From a checkpoint of a small transformer trained on Wikipedia: a variant of Adam for these matrices, 368M tokens.
MLP neurons of a small language model. Each row is named by its layer, matrix (gate and up: input weights; down: output weights) and neuron, and shows model dimensions 64-319. Each number is 128 + 32 x the weight over its row's rms, rounded and kept within 0 to 255. Numbers have three digits each. A neuron's up and down rows have the sign that makes its largest values positive.
After each neuron's rows, "fires in" lists the words (lower case) most often at its 100 highest values on Wikipedia text that the model never trained on.

L3.gate704:172201126168100110138115116159187119127132127094172099159126153104111188121108135188138119162099127142092100136091164132097143088115091133181101104112140095111166064117161107070121111104073085123145095131117130095177100084126141120103125111176162132139124075110045059152138174200103201152209121164092076098119166149105135144141116066123160108133139129102137059146202159179135184193129084123086104116178140211104114110115107108153134153132097118087151088135127159090110078190086129053136169109131155107081141132117088125124093082091137162133074135121115119088124195145111104122074145145130128149065139092191100105167132161126159111112116144118155135154121093160108146092147169149122083102181103140179130125160102146123101189119095105188122159151162105088135082078115110
L3.up704:121106088088117125158065143146142103146118107168106150105139161096112106088158098159080140082164165124111142163186084119154122098117144150111085114175143141118091109065136173166188139071105138133162171153108126224126127163081102102112132124108114168164112158139134179122093093130122142056106139098086140118131136119139124149057185166120128070111086108122098149165116164150166090111129084138162107160116096107139168124151174128091098137112148126092146134136088142122183113084137202069162085106130093109193106115136085075131142096179117138098144114181115103102133128126159188115115141153118114129166100141183195092112132121144076124130155121128128116134063130100131142121090035170127075092132173168163124151081167117163144124080106131085091157176143187104161105126166126
L3.down704:116168140119129140095076137158164138124186149124077084146134074125153190090109135097103157089113108086143102118091138134114103096120076116127103162151126132082127087156140084124196126105120111124148144138209171148100118057136152145111138092124126129226132118151049114129076121108170100133164107104145124093129192125111174160073000107139129135155053158133112077150165139108120130147075168116093115136169134106112094115150130104145135137142157136095111127171160134101104087142115153101136138121109136108115104126080094110189123116116111212121132072113095114113141189099062160120107116165091103141115129090176116141146147125198125085119106135083129121120134112156075131121118089186088153077107100114146114089140082140163119119151126084112078111135131117117038101075173108
fires in: "he", "born", "she", "the", "org", "by"

L9.gate403:125112143108147090085160176103107097103109157192081136086141148151133115193123129167161101093146121140172175132152051150198196168106154142101156146146107146146105155130155142106191130067108111102117130185163127078152088157075198141127159114099103165106140067152167131148129057142152129160181070100073102134148092175068172162128148101119135111102129201092058114172125151147166188187126138129124132181159113145081154099082106143113134160085132151122122137099128119151181156183130129108131124181097076191107127110125158147085090130087156113120111124129096140154155120109144183107172119143162138118091105114126118095117156103162145130129094120097122131067158131139088150122126147134193059107122116145158144128151149115131134124103047130165111168095145108194142161126113097
L9.up403:123114120109145156119092103184102111145125097125122111087149107164149109125116099136122129151099151119154110072077090145136136150127180080145123087160131149109120119129139048158188157121118063141116139124119134078140107080192061070202164107052124098100186123142130085118098086130097237100086102146139120132136168116121096179091117110161153143122070127158121150105073157166172144181124070112116090124113063096185152166157171158113122154142136138149136119158131179105129193142113149129132141123177072108085116130126125160176162122160136118108084179106128113088134094170127166113074147089108173091111144089072125087082120194105157101124139101127184134154143157142112170125135154095154147150172099177157149171181124154176118053198136091088014112154166096101141090162110190
L9.down403:153132161139051139116068142132202130099119111066155117122181128133162133121118212175092123124148081105158170132089138138123118183143121060189138124138125111121100119168176104095170117097134142109100069136079133060116127073160164093200165163123118201183127078193200136063146141106145174090096161109151121077093121162160150124159113118115124154141131123168127186123132120166169063137094072097127123139155077104104118154129105125112140129112180142154096083118113171089134112171105108202103143135109162151104104129100101110139108169147068133153149150149114090142108136101157132148105140135093134108159136079112160126055109148153200119167133129162132113146110077115067157147166045131158103138142138128095170156090137108169098150140095037097094158115146154130183125174137175
fires in: "all", "trombone", "against", "on", "below"

L2.gate658:155194131084092125071135053113078087106150064101138138115111098183101148128108105168099140120125136090076159117113135084112153058160078157122166129105133123099098175151138158131145156059094062122124102073111176168121212148138190158150104169129148210178098134119169137134167124109077099095113035141137134106106138120130118170153124128187158163161108137127125094158141092117139124155120082091093080136158122128062074162027120129139134101078108157184126115156121176120098149080129193151163177083115142129145113159146142113117158142112133122161117117120074101179188147131118103130128137113106143121133059079129104118119146136152121136145129114141079150088117119103122127120106134164066173127113171084135129143141128128126149153135154136121127165183153104122102137108106085
L2.up658:111161124119157122110130128145129132141071135052143189079148144076207123098107165144188078141091119099145173149134142146148143112133148166107112187141133141158084171155160165153157157162131157165115164136123083128150177170145096118114137152125145099075112134129126111145085097095132124148211099126175085112185157154116103146104154093126109146129115145184073095047194140120090105161132118169157176115120123187104164089161168119117126146141163134082126103146135144087137113159156075114090166088140175148151130173191140150146084153205115136140135107069157107122040122171086092110100108111162131100107140120147150110118142136204112134148076108124123147094146056147135120109159145172128113119129137165082145066077125135186160163147104093095107088126114102136082148122150122
L2.down658:137125074104134130145090123115099135120152104085067122110093072151131113127102138126113102103129067087164075142142122132119149164179108122141125168111138146135127150154077159131127183141121076124103083138129134150082157132095125133189144094207131150148168129173115149113202140138076098149118133191124191103141135167122137147124094131196145147091082121176168167107160145142131091114164076143113132086125144100070109152180190139096111102145099160155175113123126129157098173141110075195173136153119120121153137185179123140150162154238103133090153112147192119082116161073063101149097143191128116143147133103084064106122118147140052154142087186114120059147165087127153118111083130119099109117100081139124072097108153114168092118153159144111130097161116108104049155038161080
fires in: "time", "year", "day", "movement", "years"

L12.gate33:102116084092141118188139129098139135148110117115125148165178097178077083167118122107101140103099145114150158092107124089182137114043118196150125109172138180150142084143161134149103090094101117163154112178140145111150159102146101140091127140124103113130096175181088122150094113153177161111188140123061094184096154104154133129153144074090117133151153149139113132150114135116084155185140092102117125104042062093153137091134072142183205096129123122151107039139117142127090093142142142166173130128091108118139130108112101196130100114096137079096147111063150100101152165137121156123069118115094135120076130179094181094134106061113140071135112115149078080126151112158185125151099154104121178118145148106130095132123160160188113161099117093086163099150080100114158143095113090
L12.up33:187138088132129084198103172099152193095193056124129112163117113143149103167106128092109149109135141128121065115098158105157181127142109094116095080149152149110151161092138078145120110135068098115126137146106177120163172159169160159127187141066147126059139174107078068149097093108116129131143146124162103111084138085090152154090089127090169112101129149103126143141078136064063157121135154134123136111079066207217129092139127141113165154138102103111140109137162120155123113159080126140121091103073149155136113078134081110113156123120149115130110119102099107084116123117109165132120136128062119112178155212119081175101089123138194097075144132133152117175121123148168117161182100079108175094147208183166107126148148130141114107110105116127156107158120068169110110114122063
L12.down33:144151106089104123117091160131104122127163180170079128113176129143101090202154128146136145172102132105106194147093108182155123172152110074103199085161143184194132208144123163112173101130153126167096159115094100103150109126151106084138145134168106124159153111138137142079120105060162100068108137131145112101121126124174154135122086122161118111147092178115103219110137095162078128073150130089129115135089116180158172174135171133120135096164083155116146104140120132055088090132150125111182111078125130175161121144068119147093108105140167116155127128134144103111054118111148159076192102118122107142087122134104196143142140077134158072160148090114078164111082112138071117139179120112138117133146128075084129064126152167141113077106171138124158084171148108119135129097080133
fires in: "of", "and", "his", "had", "s", "the"

L12.gate284:113107131122128112076190109098073113113138151099088137128169166188147097179168123095155134085141151152113111155085148180142138144174110086140150107118136132147048142129146089136138151126132129162118093159155127115149111126102154154132153157160123108186096160169087088126095160117122188037108133167106108148162084135141149195117130158104112146117150101165176132130140087123044188182076117131164074145091113117096109093116095129074150160135097139098128178172132094141093121102115104144099166123141153159144099159107122157147185078133125163129148090154140090087111148138067162134172148147139170137092096071128167147148157125125147124202079163201104145130135116148154159147147143169107131135138107092177115153137114139154148092133182108119060132132066217086134190068086213
L12.up284:133042107096139165200128150101110075116142208086086132170120138157157074163111151139144191187133131189123143075125061202108095121084122126107136086068087128141129108206102132124152164100145130134113149100149144123171130126149182150129125116140156127093078086116115147154056137100087172152118144094168165074166159183119121182123139179108118161093145124178141160158111103131147110106116097119098140100116116108141146119114070176066151132132120121132174097156126088124100147162116150126150175176111102133115108185137070189098152149125117085134088119134099164144141116109112128094124138140088144107126174119151081130102161119195170150050096110187109206087114159114067146121141101128093074107149144122174125120095167167150116101122132073148152099108169181160121162108134165
L12.down284:155131136147127165153131163156142106146148230186106165147124154108145071108101072136137101101155090092168128162060136152156153101154127142188119071130166097135094128107068165138127111163119192082148101132137095149151100183186149094145141123146112140112110125142137146132144094084115118092131142089150135102108108101115152155094066149200095155108097077166090126170115102140190188143126153086147059142137085122093104126116128092112143128132041131127096081167104164119037078136112152098086111110135100168108090136121186097158171126179127149162097107119077135173097071118140154175095129140086077179105102087136125115148118078182139086088150121148164111167108115144142177123138128148073125143114124120073182094102159155090115126117092081192178137096106197093136151086151123
fires in: "the", "world"

L12.gate506:143138114120153152106172104158123065097095094168135126131089067105099105118087164124076063125144078171130124153146140069184125102107117141159146085112161123113124153170152130131100142129100138131122144136087073160096137129142214097082130105126115156117110117161101127150095086115135104164159114080159115138089144142146159149176104161107125139133105166149154102099171103085082144137057111140085147188171144170149096112030103076161148096134139100085085117131155071155062095148133149124201145094087098102089110141173144113131161121107124085136099100142162160166147123156145157139089156146080171164160147116099085178153140114171125068145165090089143183053099071181123162166128117112086161154151100117093136126165161135147131157104121134145075154131116148074110168050125165
L12.up506:094157118100197103126141064164108122115098121094127160131115146155159098140139094169209142087081141134119178114123133128150133090128147103163138160094164114097153134204125152097086168117071182099083142176061146113113107153147131087115097143180110162119161116112140128120121153125091184186086103076113131107169159114140096129171151177082149107151076113145120190125092134157160102135139106127118101188138111115147143106090131139093139114118119085159139126108111114170094081168132161133141183163136144154124146111086079139096122114126098139167163132152124104101142116098123093137123131110090197193147101115093140104161116172142115138091098191079167192175131152162172171084118150202121116112123042112136096167109176031134133137101070141187112079133093118060154117163106146
L12.down506:152138102158164174095127091133146105151161177132151131127080137147114149155072132106124042172142101131091111130047177097153164106051146149129133164122201118132090055116103089139137150123131117090133096140108117171085164131109205103092135108194138095161070134094127079131098143133169171124111108092152122146118142131139154125171044158158170199149105143169143143097094102140097163151082096110167134136159078125162095122067161087136183112130132100167116082141182107085065103132117114127166106073096111121106136153204125154103134145130165119178135120136154114163126106118135110198102117153149080139156152130065126126124133107147142124130129129103160134152122109112116180157127116087052143147126148142054119137127128074193131100118140106112048169122204131094111157085114151
fires in: "was", "as", "is", "the", "named", "became"

L9.gate350:132120099185155151126153116147076120146083115105121200165177105163087141125140096139112155104119137129155172064145136148113135068088145145170114122161123140152071111116204152153162155086077118121183183105095145161137106099138136126129128153122144161137104159116132086042071113121134181120110131139135111150129097116049144135122097050111113122129138148105109075095136164168119157160135127081101122175140064158127103137124200045140160158129155107067129080166149125112177158203150189107156123109137159161115163148150084108166101127114168131158141127114117107111163144077076067148066156136104100132181133089191109143090137086125156082087128159152090162137086130168121155130156136160122123068113188159154137108075184110130167125162105079160128148133158118107087193097085128
L9.up350:159168162097060108148107102104131108196170163130052120091161111143159143159089158167131096059124111113130120138096122123153105157117141172167131094133168145125095166110127156118145149155108159127154103088067160113142194079142095081118117143137113097119129148050167130098134080109048100145084125129066121111118078147083127188140118129112121144095144137191147128132122073130160109145143141155142077171104101164148146152133140129131128184104081069110152138152176140146163130129110158157161095137081156135147129148136127157123122158129152204130074119164175097081151163105128099158061187203098124089168166130120093185103094119122173110108138158114114064124071135148100146101186127137077174125111170117139192129174112173139119119094161112175141078156122156148101177142137097
L9.down350:143164143074079122122217112124104179087137111096131142088130119170208116122104141191107149094094121131142137129104118177123115202099171147119166080080212144137142153141109089121115132152147141131105119110107120121148119091145117123170138110167102112145155110141138136125188114134161090107123147165106161074123152139180146140132131132134143154142132076137104193124118118161146079182123158178130120076083083202105094164156065108096144175138137142202116104160108126118102103127105121152098111117141131154089137129112135187034066138110126159102086092117203191069056128140119100086094092053165120152135156097130115136141144101126128147198122107122104114176176122127098096169126085086115090126102102104136111142180122184151126107062164138164131056078129162107137055086158128
fires in: "and", "for", "as", "the"

L12.gate604:132100108107099137141161130088095116135137123141104083134167111124078127166123201111133115100112138207149136112093085120142073154148155155098125167136142148100086113200144089084148105117160139120114064163105089088059125114101155130065117166184111173188104140170086118062098074121178147124099095144126112113130116129148150093111121085118174141110072152158149142147126110128128131151163115094154119141118134134137133108122121089114173174092104169076132099111164152106126080117138129081072065152156146203189149178178095092130123152146156132187091097156116142155109143017080171072128090092086159115100152110091123174135112125205101092154184091152074123184098116178095068149134162142155212141084164106145152172149105148160148138090132165143170079141146106102123101119175152
L12.up604:121121171124078153137101106121136132175144110172150094115170173108124107073174129173126142102110155144114115155164128145170156083122146154148070121126187125103122180173124125149159154102159147132103173115156166120139177102189079098113114117096102121148193105143121129109092187108068086112122181138110123132104127114139172069153094140164141140134086112106081139126076144123065089121126130168126151123098067155104122110137125120138116157107157161127151142135188106130164189087075169137130131128130146096108149044140124142149113086144108115115129122105112112197114190106164147137085157159159057149193096073113144094133133205146132111162175149154127112059103090150085051151168093191129144140177123149037100154095143108126133137123205163153135129163199130116103121107045096
L12.down604:129165176126122167114118116162151086133092066147117156115087069104118177145133115087118126129136125141116127151095151127152138122128098121135115163077153086114112193149106133170086130102125105081114129169148098170180125132112115176166188142137091163076086124123137111144130102080144083081088161165132157101116114134068117159103073106059113155140139129106141099117163112131132121100132133125124119172133123106099132109114090112152112097155180092101148168123169073138101115121157145149130122174110080132079098095181127099127148092088148147124127093093127104071153121097141129180102139130108096105138153136095050078117092161118129099183145075087102113154113093107105177189157183188145080140199174115128151175157146097140207114059133173140061168163033164133145097109088144
fires in: "as", "was", "in", "and", "into"

L6.gate344:138141105117118149096127156152142100107125127166140192107144119120114160176126129115123137132179165184101112135129098179126136025156106113117139106191133186095144169163166164132141125120091115122087081170093084147126082084124162098141173153121186148140151111146078108184095152150137168095142150138115129127114100141131137152113103073068151109123048116083101153129128096107131127151073084115185179147099129107130133114108146094155151115064125111074120104084157173207068134115158164157162147105083186141097126182152063123117120147101130083131112100141116169101151134153099104166141095117145138135160122142135095221130127116162120125163142109176097097127154090129191110109168176131134090100129157214167103101169186175139128115108129129160154075178183135177125143102143083
L6.up344:056175122133145142196100099064156107162103143049103108075056102149116170170132158161125115182142133062106136117142141131125158103098080124114120077112185149076136110207161136109123095103112145135135138129156181176063092165154095088091120120102130120128081082130106166125124158114077106160131143078110110134132119069110103208115118116112110127148135149122134129080144150129121097146136139189104107114115163100158125096119164108126071119095105101194121136105118085133052183157108081136138130158118213132142134181156091158108167112159188106191155168136149132175129110099089155176124092152096100093164150125151119111127106113138139169125158096116099131181180096120214151114159111168156156099142077067150053161163118148149163107123127108160105146194143106098118096123157126
L6.down344:097178141113131125164089131154170136159149167060196154115106148141107141148110142180127115208157150102128125111163126128111149125133111159116131103099154099063082120090074150122143110143122121127105164102142174091100106136126119103130135136151121088175091062134114116121125125082118135164132165138061096080108064109097074127188045126178141068141153146074145146080135137156057114108099124138107122121187121136157121168126132147113090166147129161182128176113154153131108173131087080154129105150092063064127164170194174088089121107125205162110129043117132185167067108148132128109126133143131143108135126148139152160039153134150197145126116118152073110109134093149160155117118178153164131108118102074088071115164098088143130090099114134134122138148147078127150111151152110
fires in: "after", "during", "before", "following", "when", "upon"

L5.gate813:152147148123138115159190116116146122154107135131171130125152165135115106122098094145157127163154154112148160135196102184148129043142104133179134101169156111145114099150157134108187119168121088109122129127163095157132106160137084132125124097169155089105102172149078131141140132223168166102117161138133065162153163162087126074173102139141121033127140165115137177145130120191096142144102118108153085162093028108127118124107131104122108188135110134081131113162164065150132138132102151114149188125077117152119145150181020135199127118084147048117125118165153109089119160139064117171091095131115113152080079096136156163133106136167154090170135140149149104128160047116166161138156135109154112164175164128126071136124087124173123105158074140138123081116160164152119133082125083
L5.up813:092129108169095082146104173109158087079126114110190057132159142147106143173110074133122150144165185131147105159108138151108122062133115161131144108144099176138065103156183116145185114090163152062147160220164154146086132164089138107152159105199138151086088125168083148100131152114075131118094102070176145159127122142140067084132106162170114101116121142118163105138152123142182121130098109117094152114106132121176095150124156087121067126114115130114099107104143052125094149114142197130058134133175104151089165102144100040170116122114131157076152156155107120187120187137096058104106186165140158102124117167158164136102127116130117097110131095145148108143095122183146126169122185085134060161131112136172143092131073186069113102124087144140092188118102175101159116106158123
L5.down813:115108149147170093149066125123087129121115145153161115135144138127075186157061089129160111125121130131118117132082119147059150097128172157116110160119148144136080108116122119151141157137103159091150188148109138102107086173225182083138115106098117107135124094156114128189155118127096128149190142142129106106121169124098116098168046152135114133079113145127154176061144129078194100100095115136131124159094185147201087149109172087193140109184173206111146157127151101110136157085096112097086149131168109112074134163166146080126163114152117158099136169108162132133170137099153140117071125164145158126195215106088089168100074104179151127109113138147127127115135162048137087161110148130101120120086048140091144084164159179119107089105120104109132104106091133111148122161193154
fires in: "by", "during", "billboard", "genus", "design", "following"

L2.gate131:198114144179119166138150129119129123171108164183111090116122139098131150151131155178143193139143156150163097130122067144172153066108122123111100051219143196112165151136160172161126128170186112156144115121095099096151137095102171098078134108147167122118125112165111148115158158168114120208088139165093123163157113096117102098208141120103159129105146117097102103089169165177054162128132120121144138156107135172112140188114123081146156143133134153083161087119109119182158114099084179185115210150139091189118103149093118098188125123081122131146123123184171092109130104177158150105174127083078161184122096134118115098127082079132098149098116130098103118127158165143125202138142159109122162104130121117062148130107147176089172098126153110115145191105204181188030144137105145
L2.up131:111116169143095118123134132138074209144127107140122153139123162188146098119156110171082140172109138149130132146174148131139123091133130113082190120098140106102112053128064088089117079116115101185148127153091152158179172129077125148090138133152136184172131080113141152090142131139071087149145125106051157149140127099096085149101104141099194147126124117115148135143177173148145131107123146126116136130158162154134154142116035135100108096104162144134111085095165112085103112152106119109144124182157093129104072193052116125143146131157125115109159139140086095118171093138116181128099070089114155106144121143144148128166161154106116097128143156102119204177159166105130197246172097157137159157179119162124099122110111143131166166072117146145084123143161093107157159101218140
L2.down131:171139150171141120086100156147133186116127120185153122108083160086100111179133119171088153085126205146147082139111128098141127106152162140137131161135209182164168156103133141075133087051121112156126194152149167153145125135132187153142174128124124074151126111100094173120121141147174066172107161191098107122104138171083126157156055148096164162165144140063114075138158146133102148096115100154113081109118089157124138131176138114086138120185115118107153174180162095133118118086104230153174128186168109133147073120035130130082120110125131174084119099167104108108176125200160114102117081155144135106162134146144127134165146117105086138162063138183121136156128133119099133156138141095083141105112115160127163144123096151150117172154169137126171152101196123127177157118115157
fires in: "she", "he", "goldberg", "golden"

L9.gate549:129100149104153115180150102115110115065155096155150182148172134164083145140109120075053144118132151109148175103138144076150154121095120180055115130129119160168112130137140141162137151154177075144078162163089144189167107121127096196106111153097174164135119142095156082108094181124141180065126115110174091156141042122077124144117109119143106119114159151142090109191175112116172142102079134123139098077086149090094144128152061139137069089133072159156112134113188146107171123078192090148087094139142185152120069100094075141147132120117104062159153181150051119099139128050094113117129138132123100181133122132136161110208149106120163093118138137102099104111140105086140115119143166159122153139181127171116072111114171144155125127103132100121088198172095114153173182024135177
L9.up549:124188101109125091084142133097091124155111143082161095088115101132085106169129122100105108125174180119138127140164131123102086173053134129116134084111158115115245155064201120115133055130157136101100145076030102171106158113153154162113093110130135189067120163083123108169109128129103119170147085124167129153143093091120122149105129113102183189119093117152174105141158109179104207119132095115130084156144154150154133064122096122167115139107108059169156167162151174156092094142114113139173125108125144157085070142121099140122130085103101140152146125118179130103121166126113090083146119128125110148115125075179119212140179117110144082090181098138215079132111152068132197090153148130090099122133120173131163141077132143174195166145152114102163119104093125172081095100101170
L9.down549:152157147161043162172071165151131106152100126143138152087114150149179185163129125083161115182130168165185174163152090103113144106114102158147147036143158118109135137150150057162163089129110131101106139124135115069148048087123085106120141067064133117132078139104109130114127164155105122142121150129120097161080129162120137147138000082131096152165173150128125190208128098182149102065156134121116168143113138150168153086109116162175164153133090122141131155126173102079080112092090111142125145159139130146124155200177148126113104141128190132163139114122176170109066182183150088109089136130168085159143163165055085104129120123086150109145140158126141137121089071116074155131128150128135125158141132122163104129122140123132115092165103103156111127151136134176144104070153109
fires in: "s", "its", "their", "subsequently", "remaining", "his"

L8.gate149:136164151138168091069130118099095174127086101139121138119149149178085126176117145053117158186109114125064157138135113134111115125115092157118122143103138152097150106095163087178110145111111117139150115168096087201151151149134095173125125136091149127133127110068117120102102147148125207120147082112127129161169116135074142160119134140187128060157161152130107121057133145147094154164108145092132140097166144171094115178133100096113123094167111129152130080098154135061162135145141158123121144165159161147104119135141100176145108096149133054158131182130124129155132125133120151138148170127168132103096125066168163166111099156125160079118086122167058076126122086104094129088102123140162147132209135143168121138098155127140216180173178147121151153152113179128115168148122189
L8.up149:145176209187111118084116133089115070192164139091115107174116148133145134130109090156103210160114126146125127057072173122155189061064092111150129196065103122100112104096109127119116096080152107133086073161128104102118117189191142129152131125094182102100111073116124140165103190073129092125119123106181156116086125127184171108121149142150157073122097173140160173056106160128137117143104188159121121104170163140117061126138156084087175136195145136166122161114129100137144114156108125140159151161103120119119167129182131130207151144081111116153119106194081147131168115151129097118164126172162134161147116120123111136154091165146121137129130120166112170138154120049121143138140088106082130143186132180140187099123172121075117172175106070101094156148101087174085141130109173
L8.down149:128108147134127146116000085142091095138123111120119108137092166068065145134084140152130180138082105113122123144068125154161114108096120121102139174055130137140133114132083122128103065155100132087120137118091177057107152100117123128149115201145142074124093103132131113151173153161074130135128169103144150110128050154137124184151119139123118107160068099083167096102159151108149071176125148181079133115116110070105139157125086101139143112159111115173188110087091079141145078107087129084081134112080105125166183161183130094126215159157166144182107175185117147187179115128105129106132163119152113141111161128074137136122157167161080137089106138118098133128061154090130133059138090156128130115174109134138136116138176139109179134151151128152103104119123087155073087160067144
fires in: "in", "even"

L12.gate505:068122087175144140113132122149126114206123076110163154180176152132037112118121115177151122140101125105124115135157137101080154098152137174113091140180177134123191095111177171101180124077076114137056092126124136149148138145108095129059150140140141166136110102184093090154129134101150187158159106120123073086152095128140135089133125146145137129149092121103121116117155140130162141178113127094117114153094102137114106136128124154090139090150136132124142085115155182120132122107183151146119142122167217136102174148178125133179150111190159157139130081184132128142090185167115138111152176083100123163102111090131157123101163173067108109103181134092138125123148074174199116039135059140129101088102172215115108120098204119093116099113087146152085136119138102210093138098100112
L12.up505:142144148161140154149125111193087112110125114173136139158145102136185102119105074141128199115077178122060191134155126130137073090142130087140124104154112141171116141151186107134096134116140124149134176109125105119081159104148070101115108151100143132127133162136123119106154167124100167117143152121192137200200098099115096117080133096153085133162094157078128091128109204154164135146105145121158121093105093145099118133186178135157139099115134178159188155222071133153196149084122174140134084138130101156024183143174096146162111096126116101114145164109137166152138080094130160132142201137108168103117146072114136110164095136140158170101145090119097142123129063172116102127058173169153095190124087141122123152135123138115136096081139080108096189157124089076140101165077215
L12.down505:133161180125111079166082206147112156143087147087133093115102166086064127103156156103105163121136122083104049100052159085072118148073100178071145066177178156123108149086154108106159143140135161123147153070167100145120135108101148127155150129095185141101089143174120134153174172112113137108100142178115143070136083148159179145113095146147168097149081149121064113163149139175126069130145131079111188125173091143096143164103175135083149087155098134142162122106178129060119081140131162114177162146160102136161123123216114105113118177107166152116064104167104093121143153142144109114132087145116128144116137100094145114172152104136142149109137176111116142154122086069137115079135138105125101128148155145172105146048090086112159133187064145159100139090117145151094165081103111
fires in: "in", "as", "a", "although", "according"

L11.gate626:190197138142098066113169152111088158116149097157154123127120141138113144102149106175130120152074169076057096148126181109167155121136149112173091108147152134130139186116135079101166163096181187180049105124059086137163086101090139131162119198126141108141163141111142101148140135112154152170125111143134149098192110102142163084161097155093123155096093148087148127159125118202149147136094154178153099130178130120082130088112077130143168147069134121152139146098153127150070124112135086060111115158153150130147104170138084148213126121072108143124150094153161144101132144140134149149080146121105106188126092043172132135148131171112122114144157132089115116172119139115146160111164157140136123182148132188160056189137091095159173176128147131188102136165138093137114143123174089
L11.up626:115159162071123130143161210151119079170142153108088133144097157159126070132099119104102150156148164161129122133087136121128142109120108170123187072137132176099159074116118087139177147142142131155082094100078190081125111146122149096104083123138194127164135143127123114114177146069135145153136157092135120111130084164181177061113091156174119210081101117166104197113102168108087114105076146120114129085184139121121123101147137117110149092143132074138163124155132139151111116096076106100124118150112175166131110083149117133126081092163132100183092106074094149153106151147129162079117178162177091143136171122098071178080177151133140075151135128212124127126086092136090077114067151122127116119165171141128109127131101107089114111158132076121083129092087134125110131112150031
L11.down626:121204157133108123153093124108162126124186134069204054243149111123117171084165143128088101172146119140131116165090142166148143137161114117121159102121132111092105126151162134107155116091097165115167126127179187106210053121169102131131124116127157116201144098154113164133154144126086113124077112136136132071149103088119120090164087141104135190148071122090095153091128167120113091113129134114128131141105062131159123160113154088115125132183078132165117110152188176147155126134224110094124084119142125200105091160154137132167096109159104164133078149067124098094168123063111137078130154142166104185186135136106119085126083197126114113154065087139148108134119131110092105172180153151109202129132136104114191098119112139132100092137106123078072111077172134120101124119119095
fires in: "in", "to", "and", "on"

L11.gate159:097143083135154063114207180114096124146162136140077145089139091134106048130128183141070114191074110114108134103160084117168168095121113152130139114107149165088127092146163130118179091130080125140094118134148128121094166087133133152171145163156179184219157121109133109105132131122176107066168140163135137139141136069168161179105119093064168169136188156154119140139115143141141169179128137118104122124159189172090134096196118095126159103119150093163149182137135117107138101152142137085073119137110129094115126141135091134170123073117115121221177104149093140159129182074089127095168147131130208144112138097138126163113114110113136103152116112176097087078106090169122075095127138093123158135104131119118085151130113127166144173147108081125140180155161142144140117045114178
L11.up159:116123114107151093158160149088074108145150126053138143098139098126130113145107191167112122153033170090125139082127120128071165178109123187091129134137152100190130063140168159106138161141102173112075082116140126119143123131153103145084196155136124092111126178105143132138096140117112116097092177129087164103144096127102119108093089111155155129124107149124096099142126120174165074108099151141167125070169095149156126107128143112169144129154101093191152162099119154102164182186062061131124097140142098109165115126135166097175171082146133164171159109104124123092161148143164075130177145182169125102133126160136124157175095103160229179107107088116148135161147123161135073133174081144143113160184129140161149139111141167159140123129111146130222132107164108157094100109107131
L11.down159:138122124144067109096143176150101094134151147076147101111147126107156161119108167152159149105079148111095169095143176175146190138102065121145148116095096123165083133116147178185154127201135158079081147129194140151137134139157121134125118162146062102140128048122140089103085114065087156181114116109087107114092135124109114120143082142172141110163081071111162112155085106165139082127142109140155118095168129084170160110181168169145059174123074151146102198099095146123160191104167086139172094128133105148187155099188174111164151147157180126081077073082057102106105120137132113098116146141115105115123098114123160155121131099136175201116094057152151100157127111049153100111175094130170100075084097115103149131103125130149180126153151115112188092102129079191074146165092135
fires in: "the", "during", "spring", "white"

L3.gate542:058129127198084173151149114128125163147142167132130141168149040107157156124143125132163133115090119108083165104147073171078110134143157166099188134113079113154150155101142114130104117115082038112160078203152124168128110094122173117135138087151139145101107113096127097089159112136119095159108097159109149123111115091179221122155132117144119119134109133084105109150126086163135195154066114142098142116116193101123074154136116094126113103112142071107131065094137164098082164137132104066149161101116106097152088157151122109124084111130098070116123130117095089160157172132116082126100171136115084102162171114164162065147126061165137186159124129121147157105118106146159110102089104179092153110157096112119124106099180105132174179179092175110080085127112171155044160130164061
L3.up542:081082102124133166136124094164107168109141095094131114119134089117126121185080135136115131124121159146097098088166142073101055128151053167077156192141085120107129162201157161130084123143140158180156100066080104114145153110075116144160232167024150161195129149113130134117154073181100096199148133174118164151103100137158120121108116119100147052171089121135080038110173075116150147143118137130086149134072130142180117144151175137099138144152135136078141130117120095099092085127134138138160136133103077160135138156122095148125162135149150106065179093040105133173161116131126083121153165117124149092140099140059148103148100076098143155115104099153162155090115117162122106148136119139123152083120075146124130103142126183140094156139107096146153098087143136117084125143164136
L3.down542:148119129131126126128139144141116176112171139098140113103113101122177155122074098096154117122134152126110141152143099138159087070154078141118147181135121090122089144170102176063095113178122143153136156043107075082134123131101137166079112077198113113122125152102123119204144056137079125116157164219146136141141236147119192063107038119113133151150119103116100144123151127193121132175139134120092105115063142159094121147142161100113171081140083158147085112137164129131101131136081087182167163071124088094159111137164138096125106141152120141128148140136162109141102139164171082149064176180076141131142123076134118088105113101131100129202108094122121142133126110110152145142117163209107153122105119100060169137098117171174147140159148160142115107157155161098110130105143098
fires in: "year", "years", "son", "days", "season", "life"